{
  "hidden_act": "squared_relu",
  "norm": "layernorm",
  "norm_place": "pre",
  "decay_fraction": 0.814,
  "final_lr_fraction": 0.05,
  "batch_tokens": 65536,
  "max_seq_len": 768
}
MLP neurons of a small language model. Each row is named by its layer, matrix (up: input weights) and neuron, and shows model dimensions 144-239. Each number is 128 + 32 x the weight over its row's rms, rounded and kept within 0 to 255.
A block is one neuron, or neurons of one layer that tend to fire together. After each block is what it responds to, as a language model described it from the Wikipedia text at the highest values.

L2.up193 [126 125 155 110  93 134 131 178  87  84  97 113 118 126 115 135 105  98 105 158 165  70 112 105 112 132 134 100 142 144 175 154 117 160 108 157 158 115 167  39 104 136 102 140 124 130 147 113 127 154 177 153  95  82 156 150 140 130 131 113 116 138 169 162 142 159  63 124 110 104 132 163 129 121 161 130  52 156  79 108 146 137 218 160 173 120 183 117  51  72  86 127 124 110 124 138]
L2.up914 [158 121 173 178 110 146 136 135 122  70 131 130 115  63 231 147 139 142 149 135 122 107  95 144 159 117 145 173 147 167 151 130 125 174 112 107 110 166 166 143  97 112 127 196 145  96 133 122  83 173 154 160  86 138 141 146 117  92 109 104 155 188 153 120 120 119 100 171 138 135 132 121  79 151 133 146  30 115 118 117 110  89 137 113 174 109 144 101 155 115 142  81 152 106 126 210]
L2.up946 [ 76 106 146 151  65 118 168 172 134 117  99 171  72  62 141 162 148 130 147  88  97 191  80 119 177 124  57  60  92  99 192  95 146 134 107 133 134 195 135  94  94 122 173 174 106 123 126 156 162 116 147 111  76 112 164 125  97  88 116 118 169 134  88  90 114 111 134 173 145 136 118 114 167 133 156 164 139 144 107 139 109 173 169 155 131 109 166 137  81 135 114 105 139  89  75 118]
L2.up962 [139  72  83 112 191 152 116 129  87 106  90 175 143 115 119 157 155 111 142 127 152  89 148 108 128 172 102 150 122  97  72  96 122 159  65 125 175 151 184  89 157 132 155 224 123 141 205 123 162 109 125 150 157 134 162 127  74 139 131 121 189 119 111  69 141 163  60 109 107 130 139 141 155 105  88 159 111 126 135 145  92  78 174  76 172 149 187  51  88 149  86 134 165 108  96 206]
L2.up1011 [141 184 136 162  59 132 146 191 118  57 137 138 113 161 126 156 139  81 102 167 111 113 129 131 128 131 178 148 117 136  88 154 135 118 131 106 206 190 151  94  58 141 115  98 128 127  91 180 104 104 217 121  72  70 123 126 107 116 131 129 121 116 137 145  84 138 111  96 122 148 134  50 145 154 190  75 133 130 116 105  88 108 101 152 177 141 107 111  47 119 132 138 116 117 126 146]
L2.up1068 [132 124  91 127 133 152  92 112  76 101 114  83 140 135 102  69 165  97 104 147 133 124 146 160 153 197  94  79 113 151 130 206  95 120 125 155 158 104 140  74 156 121 163  84 139 134 136 146 116 135 171 121 146 144 174 130 133 140 161 115 149 202 109 142  92 131 127 103  92 142 119 135 117 146 120 147 156 147 137 109 117 159 119 126 176 146 188 128  88 118 140 102 103 101 146 210]
L2.up1175 [145 148 102 124  96 108 151 120 153 108  99 144 163  98 179 129 172  94  91 131 145  75  84 125 139 125 129 146 119 137 174 159 165 139 147 166 146  81 145 129 149 154 189 145  93 110 102 124 151 124  90 108  65  67 160 178 112 116 137 132 112 131 127  92 199 123 128 138 142 111  75 123  95 185 144  86 149 121 118 118 141 111 149 133  89  93 181 112  80 146 123 114 154 137 104 131]
L2.up1516 [109 147 141 161  89 148 155 126  63 124 157 143 124 111 187 138 112 125 126 189 114 119 132 161 170 128 148 110 152 119 177  97 113  77 142  84  94 119 191 134 130 122 118 117 127 120 126 191 187 111 174 184 106 141 147 158 188 105 178 131 178 108 125 133 106 122 145 105 184  98  87 170 106 102 133 128  55 151 142 105  91  70 161 133 160 157 195  92  92 136 112 118 104 175 155 168]
Description: Short subword pieces in the middle of a word split into several tokens, such as per in ex-per-ience and dis-per-sed, il in Gu-il-d, ub in Do-ub-le.

L6.up547 [171 148 153 139  74 203 163 107  62 118 170 119  76 155 141 144 120 173 121 126 143 141 137  72 184 193 108 154 126 126 141 156 178 148  96 124 155  73 152 105  86 119 110 172 133 119  92 137 109 117 148 150 176 140 146 162  82  79 110 111 153 170 150  90 175  69 134 107 116 119  71 115 131 164 161 148 112 136 107 113 101 123 130 171 131 146 140 164 165 180 145 113 121 138 137 173]
Description: Short subword pieces in the middle of proper names, often foreign and right after an initial S, such as S-wa-inson, Kaga-wa, Mits-u-i.

L2.up52 [126 129 134 124 137 111 141 164 180  96 129  89 101 115  95 154 157 139 139 161 118 110 131  96 132 118  86 130 194 145  95 104 162  59 129 175 152 122 140 157 100 150 102 146 142 130 125 116 128  83 108 134  70 164  29 123 139  88 128 130 156 171 115 114 201 111 152 157 137 180 162 113 161 140 159 107 139 134 116 102 157 135 147 173 132 147 115 135 166 205 118 107 131 175 124 132]
L2.up418 [145 125  87 158 122 136 116 138 105 147 129  97 129 135  40 133 117 172 135 165 100 160  51  98 153 141 125 104 101 132 166 132 126 134 109 152 128 136 107  61  74 123 148 144  94 104 169 148 139 165 164 131 166 194  58 130 137  70 143 111 134 154  89 129  89 109 145 108  93 128 119 121 206 136  90 139 134 174 123 139 101 102 109 156 131 136 158 163  93 156 135 143 124  72 119 138]
L2.up432 [154 129 138 136 134 162 204 107 165 143 171 136 122 145 132 136 158 159 121 131 133  62  90 104 137 168 146 150 164 126 141 142 165 168 127 111 161 106 126 120  87 120 129 105 111 115 125 102  76 105 132 100 155  73 106 168 113 129  96 107 116 128 187 129 143 126 134 102 144 169  74 176 172 105  83 125  89 157 142  97 155  68  75  81 135 115 141 126 140 175 114 103 121 138 145 125]
L2.up548 [124  87  93 133  73 179 164 160 147 150 140 120 127  96 159 134  94  95 184 205 103 143 136 137 151 134 135  86 124 133 102 161 152 123 131 128 140 134 160  98 123 111 115 149 120 131 174 133 136 107 176 183 133  67 143 159 112  77 150 140  95 179 103 143  91 111 196 130 120 113 116 102 163 142  80 146 112 143  74 163  70  96 122 104 120 133 177 162 173 196 101 160 140 135 115 136]
L2.up605 [178 138  98 120 123 139  96 122  77 106 101 177 195 136 144 148 143 133 171 141 103 147 145 145 155 172 103 123 154 100  73 132 146 124  87 139 122 125 111 106 118 152 174 141 128 117 130 151 148 164 126 111 164  92 147 115 144 122 107 141 141 126  82 138 106 137  87 122  69 151 136 103 109 112 111  57 132 140 150 131 141 130 101  90 124 135 126 163 156 149 119 133 163 134 152 149]
L2.up884 [154 159 132 143 159 192 110 157  73 169 118  77 146 164  92 134 103 179 155 132  72 200 143 118 166 118  98 141 103 113 131 146 130 131 147  97 139 127 164  95 122 165 113 105 113 145 155 111 120 157 209 102 107  78 111 129 177 126 126  81 135 161 136 129 230 103 180 193 137 144 170 116 157 137  98 130 114  95  81  85  70 151  99 143 119 167 129 103 126 170 100 142 103 149 155 164]
L2.up1194 [174  79 112 106 154 152 138 156  96  56 128 197 163 163  97 123 147 159 162 107 112 115  37 111 145 125 141 162 132  49  88 178 154  83 152 175 163 177 143 142  94 115  76 107 119 149 110 161 209 159 131 121 135 126 132 136  75 104  81  38 161 125 118  77 155  94 131 154  85 109 113  44 191 140 154 126 115 101 164 128  90 142 105 138 129 125 150 136 101 171  99 131 148 103 136 170]
L2.up1514 [164 128 105 108 139 182 160 151 122 154 126 131  88 109  79 167 111 135 120 169  87 114 130 136 122 185 136  78 175 134 159 144 177 131  85 173 132 161 151  69 162 104 103 148 101 136 129 152 224 123 197 187 139 132 166 147  94 154 116  37 168 110 136  72 159 152 116 112  71 130 131 164 109 154 154  60 120 212 124 140 108 133 134 117 126 140 146 116 110 146 125 162  72 161 161 185]
Description: Word-ending pieces split off after a preceding piece ending in s or another letter, like -ing, -ed, -es, -wa in compris|ing, cross|ed, Otta|wa.

L6.up96 [ 77 195 165 137  89 127 124 118 132 176 126 130 151  98 124 145 111 157 160 108 118 113 172  62 176 114 121 140 125 102 174  61 163 150  97 184 124 121 149 142 138 123 130 187 110 103 123 135  99  80 137 101 143 118 157 129 150 131 122 113 124 176 138 114 156 141 116 133 144 130  47 162  95 156 112 120 151 140  96 121  57  47 155 155  94 138 140 134 115 169 105 146 114 129 142 185]
Description: Word-piece tokens inside split words, mostly "d" after a syllable like Ha, Na, Go, as in Bo-d-rum, Ha-d-don, la-d-der.

L2.up81 [105 140 109 178 160 156 171  99 126 140 116 130 123 154 151  65 158 111 155 148 100  44  86 108 119 135 162 181 102 104  88 123 144 137 157 146 102 104 150 124 137 171 105 110  97 147 152 104 120 102 124 161 126 145  20 102 128 126 147 159 129 121 211  77 114 136 134 119 139 186 150 101  71 111 123 148 140 143  54  65 135  52 158 124 200  83 146 124 164 153 171  95 117 152  99 162]
L2.up107 [204 101  82 189 177 131  97  86 163 111 100 193 104 130  68 172 110  72  66 192 111  81 118 129 107 153 117 105 133 108  90 113 174 164 152 126 141 167 132 109  85 122 222 129  65  88 110 204 127 148 144 210  90 175 100 129 138  95 125 108 168 133 106 197 148 178  74  81 144 148 104 155 120 158 135  96  85 168 160 165  63 127 126  96 101 112 125 190 107 128 113 116 137 107 140 109]
L2.up117 [ 76  55  95 129 154 106 134 168 112 123 124 107 114 128 132 169 135 108 128 194  75 161  98 129 148  98  98  93 110 106 130 154 136 145 140 154 141 125 116 109 117 150 165 228 144 114  68 127 106  39 141 109 154  87 149 116  97 106 133 142 138 155 111 101 118 123 167 114 129 180 154 136  98 147 139 128 107  79 127 112 150 131 141 128 116 130 145 113  77 119 140 110  76  67 108 188]
L2.up365 [166  90 161 124 114 131 198 110 120 126 129 192 104 113 151 233 128 135 123 197 105 170 123 106 189 133  99  74 147 133 138  96 119 117  93 153 120 131 121 170 139 160 200 100  98  96 134 137 138 127 123 136 171 178 121 151  88 149 160 117 139 116 139 116 119  68  87  98 135 161  32 147  87 171 179 116 103 144  98 134 107 108 127 112 158 157 178  97  95 116  92 126  90 160  88 140]
L2.up615 [150  73  86 155 165 114 151 156 125 109 139 134 128 111  44 110 138 215  76 151 101 135  67 125 131 184 120  95 158 107 145 109 140 191 103 144 191 171 129  86 124 113 180 149  88 118 122 160 142 102 119 140 139  84  88 174  80  80  83 130 123 174 124 157 185 155 143 163 171 134 155 143 121 207 167  90 147 107 139 101 128 156 117 102 117 154 120  72  62 162 112 118 142  90 106 117]
L2.up1103 [154 135 129 125 101 168 121 173 164 161 117 133  79 140 146 170 102 147 126 153 112 174  49 124 129 161 109 130 142 102 128 138 159 119 145  95 124 131 118  94 129 113 180 164 118  76 107 153 164 123 126 132  60 109  92 148 162  78 134 132 138 155 144 121 119 173 146 146  91 189 112 128 131 143 129  98  90  89 137  73 107 122 103 157 162 143 166 139 169 175 142  74 131  26 146 174]
L2.up1202 [156 152 161 117  97 120 156 151  96  99 128 106 107 136  91 168 110 163  87 164 101  88 105 110 117 152 139 129 154 124 120 121 109 164 148 166 185 154 102 149 107 120 181 109 125 155  65 154 104 114 183 152  98  88  91 116 120  81 122 130 129 148 115 114  83  91 121  97 117 163  69 128 159 112 134  89 118 116 128 131 170 105 224 131 141 105 155 148 150 109 121 103 155  97 115 128]
L2.up1311 [148  79 119 115 141 157 103 138 131 160 102 115 122 119 135 126 116 134 130 128  61 145  81 139 236 152  82 117  88 111 151 162 194 183 139 143 132 146 148 130 175 156 127 104 110 122 136 113 197 134 113 106 131 110 131  97 141 112 100 107 131 119 122 106 189 152  88 124 148 136 103 112 147 136 185 149 141 153 165 119 105 139 102  88 145 127 171 106  95 121 179 119 127 157 109 134]
Description: Chiefly the "ten" that completes "often"; more weakly, closing pieces of other split words such as the -ly of belatedly/usually and the "re" of Arena.

L7.up510 [206 141 111  90 101 113 198 114 109 133 199 100 157 101  66 155 228 157 142  73 175 152 134 110 191 139 149  87 163 154 165 111 130 129 117 159  96 102 133 107 112 143 181 195  90 121 143 136 169  87 100 130 151 132  93 169 152  80 137 119 126  67 169 137 134 112 115 163  79 173 111 168 175 125 167 102 137 145 114 133 124 128 169  84 108 106 133  95 147 170  59 121 144 140 105 159]
L7.up513 [106 110 148  97 126  91 162 125 133 139 141 145 182  96  97 110 122 182  98 126 131  97 130 121 123 114 137 137 172 135  94 142 146 180 119  77 166 155 127  95 123 152 187 160 124 165 122 102 130 169 158  92  99 110 129 169 109 165 121 105  45 108 148 121 153 145 108  82  88  92 104 107 116 105 151 121 149 197 118 107 116 135 135  99 122 166 136 131 101 169  58  86 130 140  70 126]
L7.up686 [104  64 155 119 114 142 126 144  98 176 131 222 162 143  96 117 238 128 146 164  92 180 145 122 146 106 169 147 114 152 160  89 115 164  82 179  84 143 126  95 107 151 160 104  64 176 172 128 113 134 103 128 128  62 186  96 183  75 131 126 138 154 183 182 138 127 110 145 148 181 133 143 167 115 120 114 127 163 122  83 189 117 114 119 115 150 216 147 111 131 119 120 151 144 112 114]
L7.up835 [163 124  90 122 103  97 125 128  69  87 108  87 142 148 147 178 175 118 174  86  94  95 133 108 146 152 151 123 142 130 119  89 111 204 178 142 140 161 159  79 133  82 155 110 113 103 118 133 171 118  97 113 107 143  74 144 150 153  81 171 135 117 122 168 194 115  94  90 108 182 142 157 193 146 170  63 144 176 101 105  91 119 140  91 126  47 121 117 118 136 100 156 105 105 124 171]
L7.up904 [127 124  96  85 161 116 130 116  37 129 201 102 172  61  63 116 155 174 137 136 105 139 101  89 124 119 142 153 168 135 132  68 131 193 133 114 146 140 131 126 108  92 154 133 130 105 106 148 184 131 113  79  68 164 127 114 129 131 156 116  86 105 128 134 174 144 116 123  87 174 111 151 165 133 153 126 133 204 145  82  82 137 171 141 133 113 125 129 147 197  27 108 163 206 124 121]
L7.up964 [ 71  85 112 128 131  96 130  98 142 102  77  68 151 148 116 155 189 128 150 196 146 150 162  89 142 152  62 176  73 113 125 134 123 137 157 143 126  80 152  68 125  94 166 166 130 158 130  96 134 138 107  94  74 162  98  98 136  93 152 100  87 157 119 180 187  98 126 152 122 161 137 140 136 128 159  81 150 138 153  76 106 146 161  92 125 138 190 150 170 135 135 141 151 109 151 105]
L7.up1059 [124 134  95 126 140 144 119 106 147 156  98  76 183  91  44 159 103 184 120 161 142 153 136  72 106 102 158 135 153 125 131 143 139 197 136 118 154  86 129 121 152 103 165 147  98 156 153 124 162 170  84  85 102 145 120 146 149  95 104 118  98  94 147 136 242 100  69 105 125 145 109 134 168 100 152 109 106 150 128  97  89 139 123 121 186 181 144 122 125 103  90  90 139 146 117 165]
L7.up1267 [ 98 127  93 163  97 121 150 133 132 106  69 118 155 140 118 139 131 113 169 141  63 139 126 113 154 130 117 133 107  61 102 135 108 193 116 130 160 113 160 141 173 165 170 144  93  86 165 113 153 150  99 108  96 155 166 131 151 120 114 151 187 131 144 164 161 176  54 110 143 106 122 110 171 138 179 157  93 177  84 110 101  91 136 129 138 127 161 177 109 129 164 134 133 150  77 113]
Description: Final pieces that complete a verb split across tokens, such as rescu|e, underst|and, shoot|ing or rank|ed, usually before its object.

L7.up814 [151  79 122 104 122 129 171 141 142 113 166  97 166 139 109 149 177 196 139 155 133 112  93 119 142 146 128 126 176 122 119 114 115 117  92  69 117 148 131  84 138 117 120 107 135 137 133 112 170  61 125  78 100 120 183 108 119 128 157 112 160  96 113  95 151  85 138 105 150 197 139  99 152 139 131 164  58  85 146 145  72 130 199 153 138 142 167 102 115 132  91 156 107  78 131 179]
L7.up1009 [143 137 114 203 113 120 134 159  87  98  93 220 148 125 122 149 106 130 116 130 120 118  84 149 108 148 123 157 133 110 128 166 177  91 158 115 222 149 147  41 111 113 147 136 134   6  68 116 137 137 201 159 125 149 120 167 163  98  26 149 112 152 167 157 145  84 131 105 112 177  55 136 115 166 173 121 125 175 110  99 145  83  98 105 116 234 149 138 111 138  90  42  61 123 142 120]
L7.up1056 [124 158 126  75  76 115 190  95  99  90 150 145 118  95  62 157 107 140  73  62 127 143 120 126 123 167 133 118  97   8 102 121 140 107 118 169 131 137 137 114  73 108 155 111 133 135  86 145 142 131 159 105 155 113 134 202 125 148 132 128 211 142 138 145 118  77  72 158 130 119 137 107 181 184  64 137  88 156  96  98 131  77 105 194 140 155 145 127 123 130 149 124 113 107 140 144]
L7.up1090 [130  66  99 116 138 217 167 132  92  94 104 102 195 106 150 121 123 128  97  76  52 145 112 163 130 155  76  98 109 130 106 139 208  85 138 138 193 142 149  97 147 119 124 155 152 135 104 112 162  70 185 153 146 123 128 158 128  83 121 103 167 132 188 127 145  66 137 121 108 155  94 127 124 166 138 124 135 123 117 124  66 125 149 117 183 115 110  66 121 165 132 144 109 156 152 159]
L7.up1239 [149 116 149 128 177 151  74 156 113  90 127 108 154 126  43 180 106 217 123 134 121  15 159 103  95 158 161 128 135 185  72 125 140 120  86 164 162 183 135 118 102 159 121 101 129  86 100 113 165  68 194  98 100 175 114 140 156  81 152 124 153 198 125 138 147 129  88 123 124 187 134 121 134 129 132  54  87 136 131  98 113  98 138  96 111 149 136 166 146 115  91 131 191 148 155 213]
L7.up1286 [121 101  79 127 123 108 153 114  58  99 130 140 146  90 117 150  92 144 189 143 156 115 129 110 114 108 152 115 146 125 188 104 126 115 139 136 113 119 115 134  78 120 145 180  94 165  96 121 186 119  74 157 172  52 126 128  94 147 151 116 105 133 127  98 162 168 101  69 180 136 111 105 102 133 129 135 143 110 109 137 104 102 101 103 148 191 162  93  87 145  84 184 146 126 126 224]
L7.up1378 [126 183  85 115 133 133 140 106  72 100 120 117 175 118 104 135 128 215 138 160 140  96 107 120 128 126 118  96 156 111 193 129 144 104 161 118  93 156 147  92 118 114 184 157 140 131  94 152 140 133 134 115 115 113 155 174 121 113 122 121 135 201 140  63 151 117 130 107  68  87 125  97 134 156 112 147 117 161 105 147  69  62 169 184 144 239 201  71 117 135 122 108 127  76 137 135]
L7.up1477 [176  89  93 125 134 173 142 125  80 120 153 124 123 123 159 150 171  98 123 119  51 154 169 146 145 145 130  88 121 137 109 106 160  75 109 134 138 183 178 145 125 130 113 205 104 132 104 127 165 112 122  96 160 119 147 247  97  70  50 158 195 112 162 109 172 126 120  79 139 175  95 150 160 142 135 120 123 100 114 153 151  68 104  80 144 128 161  20 129 119 143 175 159 166 130 134]
Description: Short subword pieces right after a word's first letter or two in split words, often "il" after s, as in s-il-ver, S-il-via, ro-o-f.

L2.up54 [116 142 153 134 130 165 124 173 100 125 132 138 151 121 158 138 145 117 140 116  84 116 108 156 206 140 106 119 101 118  83 138 132 127 106 135  82 166 118  61  51 121 179 147  78 114 121 140 127 125  86 182  81 163 186 156 135  83  57 158 144  88 167  98  92 111 114 105 155 109  78 119 172 152 103  69 116 145 140  85 115 154 142  46 148 134 114 127  98 145 141  89 137  93 144 140]
L2.up219 [135 171 134 125 142 101  69 170 136 125 118 135 133  86  86 158 158 141  56 233 120 164 127  99 123 181 144 111 120 139 146 125 125 135  80 154 165 189 115  90  78 138 120 163  88  63 106 112 174 111 148 134  70 153  66 126 153 154 118 113 100  88 172 120  72 138 142 128  91 123 101 122 127 195 181 106 138 143 130 114 157 121  86 129 119 160 126 123  89 147  68 168 145 126 131 131]
L2.up550 [132 155  28 168 148 136 109 152  78 124 130  94 165  81  82 118 135 146 167  86 126  99 121 116 197 236 104 127 147  89 121 140 143 138 134  98 122 144 127  68 119 116  72 133  92 120 175 109 136 112  89 107 139 137 196 137 126 123  68 177 155 133 169 155 172 139  95  77 157 109 105 131 170 176  81 117 160 134 120 119 102 106 153 106 104 187 170 139 129 135 116  99  67 110 115 112]
L2.up887 [ 83  71 111 162 150 109 104 121 103 144 114  58 138 102 116 138 125 240 123 185 106 159  81 132 174 134 105 123 127 125 166  68 169 144 158 138 129 141 131 127 156 122 164 124 130 127 117 140 176  89 117 170 137 112 106 133  81  77 102 116 165 217 158 151 186 150 150  51 116 165  96 106 119 163 123  79 120 170  90 118  96  54 140 157 100  88 156 151 103 143 140 125  91 160 124 139]
L2.up973 [137  78 102 160 169 105 110 139 128 100 116 146 137 115 143 124 107 103 175 160  84 121 103 140 170 223  41  56 136  71  83 120 154 130  97 168 119 117 129  96  82 158 115 167  99  76 138  89 113 137 126  32 162 117 115 125 171 106 130 153  97 135 129 138 118  45 130  98 140 120 125 120 151 135 136 125 136  92 125  96 113  72 107 167 140 148 153 158  77  99  74 163 150 178 121 126]
L2.up1177 [ 88 143  76 141 164 100 151 115  93 100 143 162 118 149 159  95 128 119 151 155 128  44 111  87 101 112 166 133 111 129 137 119 139 110 203 133 195 174 171 106 101 136 124 176 130  91 192 156 147  76 140 171 103 146 205 130 140  38 137 160 152 141 192 160 159 181 115 147 163 117 125 118 121 198 156 111 147 164 104  80  76 109 242  93 113 211 114 125 100 136  59 145 125 107 124 126]
L2.up1319 [ 81 119 157 167 114  98 128 199 160 143 145 114 130 140  83 192 126 117 146 172 118 113 133  81 172 157  37  91 119  87 141 132 133 120 161 146  96 143 139 154 108 134 153 126 129 152  87 136 162  94 101  61 136 102 148 104 144 121 104 159 206 159 179 126  94 132 162  77  71 150 117 119 104 125 115  80 148  68 130 128 156  85 120 138 186 143 234 125  97  96 153 155 131 116 114 122]
L2.up1460 [150 115 122 121 140 135 133 149  87  47  85 124 146  63 106 152 142 152 147 112 146 105 115 129 150 176 153 128 159 125 166 164 116 190  92  83  53 127 108  53 140 107 152 140 120 152 115 151 150  73 111 102  73 159 164 162 165 117  58 139 108 127 199 104 135 105 148 162 163  75  83 108  88 198 172 102 147 151 121 139  87  50 116 150 104 164 137 103  89 143  36 117 167  57  97 152]
Description: Word-piece tokens that finish a partly spelled word or phrasal verb, often a doubled letter: Bud-d-hism, Mid-d-lesex, topped out.

L6.up84 [164  70 117  89 158 132 125 137 109 105 181 197  50 145  67 177 115  66 122 141 133 139  99  96 129 139 103 176 159 131 111 131 140 149  98 104 176  96 116 167  80 131 136 113 122 175 133 131 154 144  86 120 103 144 133 182 132 110  98 120 169 161 117  70 127 121  83  69 114 174 117 159 105 109 148 120 129 139 123 116 176 119 108 125 141  78 142 126  88 166 211 151 153 147  78  94]
Description: The -ly suffix closing adverbs that modify a following word, e.g. commonly, widely, previously, plus other modifiers like still, now, more, not.

L7.up214 [ 77 123 113  82 114 213 117 152 105 172 101 159 118 142 131 131 148 151 143 107 103  68 121 148 144 143 155 161 116 106 140 122 128 178 138 138 105 108 156 160 148 118 169 151  94  89 139 165 147 150  67 130  85 119 125 105  94  80 102 203 129 109 144 104 176 113  93 146  87 149 107 114 155 126 144  69 128 179 137  96 132 128 170 106 137 154 142 145 102 170  95 122 179 124 142 157]
L7.up632 [106 121 125 103 142 208 153 150 154 122 150 178 116 122  62 132 156 190 132 162 127  99 134 127 137 106 143 153 172 160 139 131 128 146 139  84 105 138 132  98 133 114 133 153  71 145 163 139 199  79  72 103  82 139  61 169 107  78 120 101  89  84 142 154 122 150 110 168 110 206 109 127 135 136 139 113 127 147 108 138 113 124 114  73 132 155 139 126 108 152  78 174 120 122 113 222]
L7.up671 [109 122 139 133 118 136 167 159 119 160 159 138 115  97  56 167 156 162 109 135 136  92 136 109 147 120 125 108 168 148 142  66 153 199 157 103 114 185  96 138 112 136 104  97 104 195 105 116 211 127 110  40 132 178 106  99 150 145 119  73  50 109  91 101 108 122 151 194 117 146 146 141 138 152 143  83 148 137 165 120 109 143 107 119  89 185 123  82 116 209  89  91 147  91  94 177]
L7.up1031 [ 76 112 100 152 160 174 130 143 113 111 160  90 111  81  52 102 140 203 130 210 122 127 158  26 155 134 171 104 139 124  88 139 131 184 151 123 121 139 140 117  85 140  81 138 124 153 101 123 188 163 136  95 111 121 166 171  79 143  34  82 146 120 124  95 135  69  77 121 104  90 161  77 100  91  90 133 102 159 126 124  87 124 108  72 133 163 153 114 109 139  63 110 149 124  99 160]
L7.up1237 [ 90 182  77 110 152 116 171 138 133 121 149 142 134 102   9 129  87 136 105  97  88 105 146  81 144 130  94 127 182 147 154 152 116 179 107  95 132 176 111 120 121 153 185  82 123 196 119 135 210 157 143 116 131 136 121 128 149 137 119 122  82  69 129 143  96 135 148 145 135 124 111 127 117  97 170 171  92 169  97  91 113 157 159 101 113 104 140 102  61 146  50  66 168 127  91 180]
L7.up1445 [137 187  98 112 132 187 163 155  96 149 162 161 113  91  98 146 131 109 113 160 169 120 128 112 141 151  92 196 133 118 142 104 131 148 139 122 132 144 126 136 115 123 158 127 120 167 110 170 188  72 127 195 105 142 132  78 114 140  98 160 159 151 128 123 143 172  44 120 137 131 140  42 183 131 119 136  52 141 106 117  66 151 127  81 155 100 130 132 149 146 122 106 118 137  84 162]
L7.up1468 [ 88 117 113 117 111 135 150 111 109 137 187 134 133  98  97  82 119 158 166 122 130 106 142 134 155 160 173 143 108 133 120  75 105 217 139  91 129 160 145 134 115 126 146 156 105 119 224 127 174 137 160 106  66 128  98 136 147 134  97 115  95 138 120 198 139  61 128 127 135 130 102 130 173 145 115  75 158 198 110 144 130 144 113  49 130 169 131  95 132 178  30 105 141 154 100 161]
L7.up1486 [151 126 120 136 100 123 155 153 117 112 202 166 123  89  99 171 132 124 141  85 129  81  70 115 169 126  63 188  73 133  73 139 112 197 134  94 139 130 150 145 132 155 172 187 114 131 164 182 172 119 123 120 173 124  77 161 135 121 130 143 133 170 104 137 110 172 107 117 129 201 126  98 126  96 152 100 105 159 118  79 105 118 152 132 149 111 133  74  56 163 112 171 123 117 100 140]
Description: Word pieces opening or ending a split word just before a main verb, such as e (employs, ever, eat), s (sell, serving), and ly/ally adverb endings.

L7.up297 [181  98 103 209 108 115 111 135 135  73 182  84 121 109  71 163 138  79 158 105 106 129 158  88 129 126  77 111  80  35 126 105 165 132  97 192 158 137 142  88  88  86 109 206  77  90 110 196 104 124 126 120 150 146 142 170 126 158  69 116 117 101 110 137 186 169 179  99 124 168  78 138 194 134 159 121 150 155 131  90 175 153 173  99  83 139 126 157 150 166 132 102 134 206 132 128]
L7.up312 [141 133 103 171  88 151 147 137 154 122 130 143 102 161 165 185 118 100  99 149 129 172 128 144  92 146 129 140 147  97 168 129 110 182 142 199 140 164 136 151 138 175 165  99  98  87 105 192 173 115 104  96 100 155 166  96  84 137 176 119 120 181 175 143 160  78  51 163 126  86 140 167 131 207 200  87 129 169 107 105 100 160 143 148 117 127 194 137 103 121 109 186 103 136 102 122]
L7.up775 [197 108 119 136 134 132 165 137 139 137 117  94 125 148 122 131  99 119  49 125 109 176 148 119 118 166 174 125 176 140  13 131 121 122  58 167 172 126 142  79 123  93 183 125  73 101 129 150 176 172 138  62  90 119 166 165 116 106 151 114 165 108 173 103 182 116  86 128 168 106 109 123 110 148 139 130 139 177 121 125  76 118 135 120 124 109 122 163 175 168  81 118 119 182 136 128]
L7.up986 [165 148 159 134 150 138 124 155  44 155 163  92 140 159 145 109  83  85  72 136  70 129  90 102 137 165 135 106 110 152 125 163 142 189 130 146 145 132 162 153  82 116 141 203 141  69 162  80 130  72 169  88  80 135 141 107 175  79  79 113 135 136 114 103 166 117 156 161  66 122  85 175 161 141 200 106  88 131 102 133 105 109 122 117 146 141 127  60 116 105  88 142 118 122 129 194]
L7.up1019 [132  89 146 114 114 168 184 113 175 164  78 123 134 111 156 131 146 107 120 144 114 157  70 130 105 155 129  92 106  61 118 151 171 127 135 223 155 162 141 120  79 153 144 164 113  61 173 177 133  66 138 142 125 127 166 114 126 127 122 119 132 145 141 180 126 122 118 125 104  96 171 122 130 155  98 145 158 102 113  41  84  86 153 115  89 132 150 163 107 145 126 111 118 149 122 113]
L7.up1157 [149  85 134 152 121 123  98 101 101  90  74 151 181 151 111 125 120 137 135 124 170 111 114 124 126 169 110 164  77 147 123 125 122 106 124 188 165  87 140 122 116  62 100 150 101 103 128 121 147  93 132  86  91 151  90 187 124 145 156 110 125 180  66 101 157  95 150  77 153 132  94 130 159 119 168 127 139 173 110  70  99 164 102 136 132  72 103 130 126 129 158 137  58 173 132 124]
L7.up1509 [118  53  74 157 165 129 200 129 110 157 148  33 120 128  77  87 101 153  69 138  91 159 121 104 101 172 127 132 118 111  63 136 135 130 100 205 151 111 179  62 160 148 158 153 107 102 140  91 176 106 127 115  63 137 159 173 149  39 141 153 159 140 137 157 140  90 104 102 153 132  88 158 165 113 139 140 142 131 118 106 110 111 160 131 116 122 138 132 103 144  75  74 123 161 115 138]
L7.up1534 [162 152 114 170 142 125 161 132 136 122 148 164 124 114  83 146 156 128  65 134 113 129 114 128 122 111 153 144 117  80 119 136 205 166 165 139 138  96 135 168  98 117 157 142 132 109 115 146 141 169 117 101 160 177 125 227 144 102 120  85 126 175 160 146 155 143  92 133 112 164  96 142 118 157 126 146 134 198 139  35  74 116 126 124 139  97 132 119 117 210 141  85 123 131  97 106]
Description: Word-final suffix pieces that finish a split word, mostly -ed/-ated/-n past participles (open-ed, cover-ed, design-ated, show-n), also the "ed" inside Kennedy.